config.yaml
n_layer: 14
d_model: 320
n_head: 5
n_kv_head: 5
head_dim: 64
d_mlp: 1280
vocab_size: 16384
activation: "tanh_gelu"
norm: "layernorm"
norm_place: "pre"
norm_eps: 1e-05
positions: "learned"
qk_norm: true
attn_scale: 0.125
bias: "all"
tie_embeddings: true
parallel_block: false
init: "normal"
init_std_qkv: 0.028
init_std_o: 0.00526
init_std_up: 0.028
init_std_down: 0.00526
optimizer: "muon_variant"
lr: 0.0135
lr_mult_qkv: 0.4
lr_mult_o: 3.0
lr_mult_down: 2.0
beta1: 0.9
lr_head: 0.0103
grad_clip: 2.0
warmup_steps: 0
schedule: "wsd"
decay_fraction: 0.893
decay_shape: "sqrt"
final_lr_fraction: 0.0
batch_tokens: 131072
seq_len: 256
doc_mask: true
train_tokens: 451700000
steps: 3447
dataset: "wikipedia_en"
MLP neurons of a small language model. Each row is named by its layer, matrix (up: input weights) and neuron, and shows model dimensions 64-159. Each number is 500 + 50 x the weight over its row's rms, rounded and kept within 0 to 999. Numbers have three digits each.
A block is one neuron, or neurons of one layer that tend to fire together. After each block is what it responds to, as a language model described it from the Wikipedia text at the highest values.

L6.up97:469476532489499498430518419453516515527507449515536514408461525517465614503428442467523487570496488440531459571539452514487474503344501422475476558550531499474494530579512533480521520464455509538552414468443570489516559512409497544522477530469522466506519523520519524494531409494496482471
L6.up366:480458492498471537404495492485457553501446506538560519511495581500465556390520595448504475479476512512513510365536545532555475618548555389520490538508542485430520504528499436473485523431479538521588549500534520466529519481529404463424486507499499489522501418459444469494511502443481456459
L6.up402:594468535436449545446516501475427481467536571541511537518522586591482503586574536502565452445416526408484507582543505483507403487598518473495500453466503575502545490534521578529444487365505488505438518502454471533518461546580485543505544443551566487444448493543519474523591470616555508527
L6.up525:484405467421546548521487549580542480571481446522553557504561396544419532475430506448528497506453539384393514496504454485489516526554477569527486509532474455501548532440552473492430582488487478505466525465578466521472558523494519433435400508519599504548497507453499571481549445461488571523
L6.up575:443583517435545423555498513454514462437465483407486437466451446526463471543514435466484515503539418465416467560505494491534448457571424567449464537499509498541498529412672475487531451501457395522589539524458469571518492542596450502496510509555476525442502535391554428508507424501461463452
L6.up775:574467612501485457478456470457523569427500468569495450514531550484378524486425434453486479461445551464446494492460561450488469465495517471483449561414556555489599529557537457499501452563470487460434554456429512530482525447525437539473404449465543412612539520508569449434549555474489425525
L6.up979:505503514511510578475510429458587507475501458499489555543518370483466557503527544582516564539480511540494530459509507453512580621499537369529494417449561431455539559488510535486509526480505586401491437504525624585478425496509441523467492552509467439502438521522492521557406482492462464385
L6.up1198:567436544475521487444551481469549583540548419548473503484373491532508431598484442483587512475478506462490469553438431398492494552418527479485505404489458543578485449374521465533505470400623529437474483452436526586483396490458524498471420479482483557419357431558475541499482493490509454462
Thousands separator in counts. Fires on the comma inside large numbers such as attendances, capacities and vote totals (8,305; 3,000), and weakly on decimal points, score dashes and mid-name fragments.

L2.up4:459527473397494553501613510561574526568484398547494576536544559547528527451475622532493510556500433440466444392538496484437621518533398440568529592476520500463521422476495523490442507477504487506429462496527557490448451515605547401555481495525507523503458532476468491468495553573442601469
L2.up555:479457464445457532438551499473519515503451519511569488637505529499485505574486572463515516561594496476466560527488534522511528397490499385487516588465513480533580486598549540451503504649500420507433428530471448446572526606475461481506580528512449494472504528548544513526495546488536492498
Preposition "in". The preposition "in" (also "In" opening a sentence, occasionally "from") before places, years or settings, as in "in Vienna", "in 1883", "In addition".

L6.up64:516408492461571603461447487486457489429531484483420575529545472563417498517407525560464525513562426516611539504516621504410544524398523536460492462523500417519465471481509618497566412409422442533484569513416514600491446576575555526545497515557493451434531476445445458508475467520484441439
L6.up73:490419469459579498411565471498488466485482477518498455522514566588497543416509507557477642581484470468424499432426560495458534498593476488507464644531490536488499461505442578480581494517512644455458573472550442489489474552483487554456436544525474486472498461516406480498489422522429557522
L6.up172:444432535511533473479530544434495508562477478463487477510561515481516531548525549531480483542499507353419444476559477401597560567453472585474545501506402443485421469532483506480484435512636500447494529575511547499449450516486463522501583489505544483470426523462527591435522526490600571520
L6.up340:552546551330556522467547547508568452530474469604529393474525481447461487499462509507521571486519544501470599464404565526539487509439455534566492460495533525490505403520479468429511475434546439497467523478539527483513541507593476372358598555558452457496478517516496495515544431553483548476
L6.up556:454524503437495553492467576514421500464434508539537449413487558493385550468491497480444546446543539498516516411524548444467469506512472499499418439448564520462503436548429545425599480520516468526496539344423499566437528476496528435463439468575580492446459565485437572567435489513519528511
L6.up588:442498566543539504493444563528520512594530489478507447500468522487447400442426539515507531461517430431483533508526501449555349559436491538471336501527507590475446517533413505498552537568537430495476465484446498567491504519560545482584572475525608544505587399465465523452429568570528428590
L6.up661:489404503423466511450421581488412480530552521558545454487605491498428486494528515469505502605469482508442554506594435505480560503473616545476561534507507521478515433559387480507520394445584581467512500448525509482412550458419497487510463419473580549514557437557448489521458486526478461456
L6.up940:464497404480503561497397420477462477420499532613540492621467554396550541473477557478474533539508507516553530538567564528506613547497587527482475376526583410563477552443572449601488498461502603448547441541493526486458396520560491480481485567499564500471379497477503549524527449543523478563
Function words before objects. Prepositions and function words like in, to, of, from, not, all, other, each opening a phrase whose object or complement comes next (in various, did not, returned to).

L2.up212:517450439395540516498549614547543556522490493414484600557543602427597469451451424493475521515489446537486506512435454441456507502486526539454604459509541460513531456529489530443454476506460559529528463479544567589522439551501590505458422437463555527564497545502413455481459443428575525454
L2.up922:544496598555500532591480572548521541507476512490468554613495533464501426607512460569456482487447492467513487650486413487451515501553485554429468509549457440619481514497528458483586470535575525463393473485495475548504492565503464433512467383650497460397451477472468480506473559469508423533
Group and nation names. Final token of names for peoples, countries and organized groups, often a word-final piece, such as Atri-ans, Niger-ien, Zimbab-we, Major League, dynasty.

L8.up327:566515522495476429527570581518523601512529543519574393526498448486489543430550552399542465525521499554488518502527473521488542467596526487570474514534590527426494525487481615443478534473532517448456536525451545442488371498574484450479532534544463436469418508471485509466516448443467503552
L8.up731:381477491429434447511521619548590490441486488505527407506454487472545465569657547518591442445515484531415423516550536552531513496578442494450521531420515476477460535571454560430514556538557566514496498463501584510484553536531458502523480513567414603482445590407524435448521466543431536475
L8.up843:543566512415566479416429517463501425547479578467492526605504548608498437433472569485517582541602423510552458520501466497445482567549480500525429498536544494422409575468427474584579508525537474511493481417552477528481597479517574461439485593561446416479521505420548429531514511520557488490
L8.up1120:529461493529495501542547575455481513446451430470491469521456507482495447532418531518470545511542511429441474592529484604485539510485566463471380584479450514546474513481470598387521534530612485469520510531434519462610538482386427539529504513495621489480465568508432520516559479494481425480
Sentence-ending period. Period plus space ending a prose sentence mid-paragraph, before the next sentence starts, as in "in 1922. After" or "at N.".

L6.up49:474507620479484457421437417466475526497538475539528450570512508534485461540452423554555509504521461430473571572489574497499488492369448598565478508491521484457531469538562506492572509565526375515540484448532491531505512467508484589479452526521618548504524545481522532505556526537432404519
L6.up113:474524440514570470571522493513522488586513445608466416526504453498467527451416565549467446473491535510441582580508500484515475424493544487557465471472466580477503557352510552453426447525573544464432495510505542505481476528402487493495504495437569558464550418447470494492483432376506529540
L6.up287:495523501518534511498554618405477435501428496472468491547548494475594451454471502436497457515536460543525449474463463514531495439518464538535441582499525455507465548599492410498454460592423498573425508573431418490454445466527492576359541486557624475561440479470439479447454521595544481496
L6.up398:482404539457508521420467472509443456477447450526528522530517484495367562480509492518616525452439495489548495505491485544508444464486531617478507547535422481459557496415587499490490524597423600464542455439504424518516509445493537552479447492506585464555587477565450465492421425526463483500
L6.up572:467550616465445424483526601511537499527492507487446432569616437398552494525559512539514545462524491556519482558476429581403463523537524527532569548510522510439480519521483472459518480503483556560507383477495472418529497467480568552531584485565537443494494460508496455438543542468498449541
L6.up932:445527495538442468489499480448392463514513499512584473499543584480529445472472588471507508533489491410509480456461524508515443527550412552446543467504511483468514543465476515486552404585583411531468600531495421508496441517459457598412422540535638598508474480503435463521552393534528453487
L6.up1014:598467539478538507408510510589480517571451550438416501535440507526471499561570463597464505546553394545518454612518470523531479491576464583489603501591545462532517525488508449470450463514452620496484470510402513416539447498551482491506391403495578457521494475441426511480474479506507466603
L6.up1107:465457538519516502395530492531508464474576511484486468577488520601488464587402534535510478471523537462471521477491512494545407518476528533489400559492481400540519459446476521412520541432459505530437512461431506515549477541524517577454502521546461622572449532487461569368545468477413458362
End of proper names. Final word or word piece that completes a multi-token proper name, such as Open, Crescent, Mall, Palace or a surname ending, often just before was, is or an opening bracket.

L8.up11:437424552470582532615452510428521538506501486591488473529554515567408485445526516537448537451466546463488514481569502484545430492521506415521428579452561529479469483524627505523579555472521508537441524487570510619423457455589572560456505475538517551469490520477619537478561541496517428429
L8.up149:453542446440440480436558489426476577499509503461485522516495533486522531539494535425476467499513483494533520466585464613452486561471557451628498483510489493488539373449553522472584436497511443445478495460598511518493572438523597537505485492521572440489482557496606467493518412479572490561
L8.up720:570593550472528498517473506503412513560481458513537584499555497485469595474427474512474523514445535609447467503407468531521547583457468460530456473423511514424497498411514490334480537495544390545492556462569496504476520504544497529546527469501513437443478508516538501561543441478481486496
L8.up891:429473491422480490394536518431472453512456502576500464503580648456525502535507533546545487471493633458497430530522504480521524579506487494386393542464449542495554447508517552474499519463550553540411468442478490520528453541507452501449520384555428413517551513481495437501508465465437524462
Thousands-separator commas. Commas splitting digit groups in large numbers such as vote counts, attendances and populations (13,845; 40,000); weaker on word-start fragments inside names.

L6.up135:534409455488524423533550464458494401486532461462554501534505464471491457550480464489579507568564541401437467488496472485619578516583432478409475443481506518474463473434491583573544447562484429483558521532482480417485553529502534489470567497595437563516515521515516558471476529504482478593
L6.up276:576506444467457514436475540445406497480522477523457570613481602502497471490625467526487506389510519516508472470566456514549490445502553504530556466528589523449518549500549474528535631542498504495454547425522507496586513541472427370530578434515507509380499530502491514486491459517436520371
L6.up518:503543418368479439384507655450522435546568509510475508516572454485483532537607511489503523518503556473473609563472548444554514489538471416485481540537551505450453492501481527604529494432532541473438585405545480500470509469484472484483441520555472589441454481544500473421468537443479437514
L6.up764:497518485487532582488458576447445427459541513521499475513489573503425501509444409537473482551416560495538587498464432489455571474572567532482499478494579490547427529495444506420473542564436613543369503403478487477516423485472482550515501438455545441550507547444490548532500576506548575510
L6.up909:443544425453440419497538604400513539466510492497479472563438409537426509552504560508452497466569445468429468449518461446523572478515578479495558560503458511488515522526415506494530552566561395487509614472496474468473481575416515489491485523545496491398517564474586422490529503605492458420
L6.up1093:469526493479530403509559563494422440498472454533499487410528507539396527532485545489548456556568595507430447564587501502502519560525522502527534446489495500475548436555460550527476496501487571469468534517553384473502405481606439500604541492616498450449517409459485491472475492617484467392
L6.up1149:571520482529425506480561506509497516558495444554525487480473449557462503472518449531455496535556508452478492533460453458614576475518523538464543437632490564382448619452573560462519507508444528454562468486466493566507476567491528420481490508580471447497503547430445526457564564533575485520
L6.up1211:688459406475513486460463550468547455526508546431528554500438577445483512484538566496473556577499509466544523461495446563469487457530591535549512574510523518442509439441493575513466463559537515450513525504531408489458492463535422451547536492506529487517488561487515404439507432490441519512
Wikipedia paragraph breaks. Line breaks and sentence-ending ". " that close a paragraph, image caption or heading in Wikipedia articles, right before a new sentence or section begins, as after "==History==" or a caption.

L8.up127:520515633450483554525401522530494394501548417476523494543503560480498409562557482437480485453526530471518458579468510469566467544461467549499495465483478460426467473504534457538458476482412499438495451488461439593498479526632508501439529528598491606480437521387502552514448496411557448558
L8.up227:511565635465486549581549522423551491592470572478529600532465580514521445598537469510526448505493488578599491566478512605510475512469495586568425494430480465546508538374438591473482473449425435473507411549468495528540597525521530506491521544468504589499476586504444493452592519470467481481
L8.up252:341490528555564539509492582403503458444478615478557499499506472442503569514509557560588508498558407626528570460547507581472545503450484537647451486501555370416510513561540475521400479517449504518467435491538593451570370422540454499482477497509496603522534481374593539480506466451458430478
L8.up441:498504535511411502412471487435546446447476490495466386603452463579450474445506503499578566448526348382599463498553575548585425583529483539533533453483469446538489546493524506583480538488539527495512459440463442486576492474431497527520502604509568571466475552468532526556554557430513413465
Name-final word pieces. Final token completing a multi-word proper name of a place, team, venue or person, e.g. Mansfield Town, Bootham Crescent, Hong Kong.

L2.up300:572544531461474499487591464455463432409506486397441575433421520515541460471448571404460482545571406571472439552500539624559527453533553517431507491535461522543664446402493545512436491496560493488487454500456612583476531501545505584490542460543557487462501511539580432525507551535473485505
L2.up731:532498504552470568486487503526479388433455541491582572467446490473485541534472547531419519538494489452477473527441535574501419500492490543516514431520596503535588503497558402527419511471569478512479545471509510494493410507512544547478470472563546478489520567470467569488480501660416526485
Before a number. Tokens right before an upcoming number: dashes and commas inside ISBNs, scores and figures (978-0-, 1,350), and quantity words like over, about, nearly.

L2.up565:585513521397516576485485512477458499481606511476434569495440571465487492531502507428539606563539518440435456484425519504506545468511418520552558471488455551524464620556467482521531526529419508367613506371540530438486445548536397471492435493548451591416570489507499446528446482528481502503
L2.up1219:432542465456408489474468494540507432440530516537468498480540472443516508412528507428435514500485398532419500423552486491474534483518536526496599538468468466503433549494440619437462519463460497478523494562432456493493555569500515531533413441480486535470559475548641423413555404563536488417
Paragraph breaks after sentences. Line breaks right after a sentence-ending period that closes a paragraph, often before headings like == Cast ==, "The", "In", especially in plot summaries.

L8.up416:439462453527539529458527516517423461479527483566436522511493376479461497379498563438512487471461563523477452405479497554465522528526419524516465549481439615582555395520512498523503429503564465515458513507489548554477434518457543464554490460594456502432543525460414499537429531457490449458
L8.up629:477521471457579580467468606588428437571459496543424516497530593525448516385494478563474397508514454559487554432448582501569452598509487427480509523443475485413557446597521508527502454529496526546398537452441447512487509473507527467424525479518626543494593506432570460495502510495464501563
L8.up670:495435488510501520509385543562513521460497549491542403387525592489422585502499591466462578522516540556511577481538501469520491501537509464466574499431463481508572365546508510475509465517473583472486594419501483502443500490519532435469526514455598424550518390447434520409521540516465580470
L8.up763:454429501483497567513556623502599503486452483606487441457618491505412503465530487379535414537500525526480516486435490503484480481514531493515472506408483451516511420487399591460462537553579538502573520546582534490467472550565463460516572398501493418465442465488514554437484495543521496470
Infinitive "to" and modals. Infinitive marker "to" before a verb (unable to stand, failing to meet), plus modals like can, would, could, may.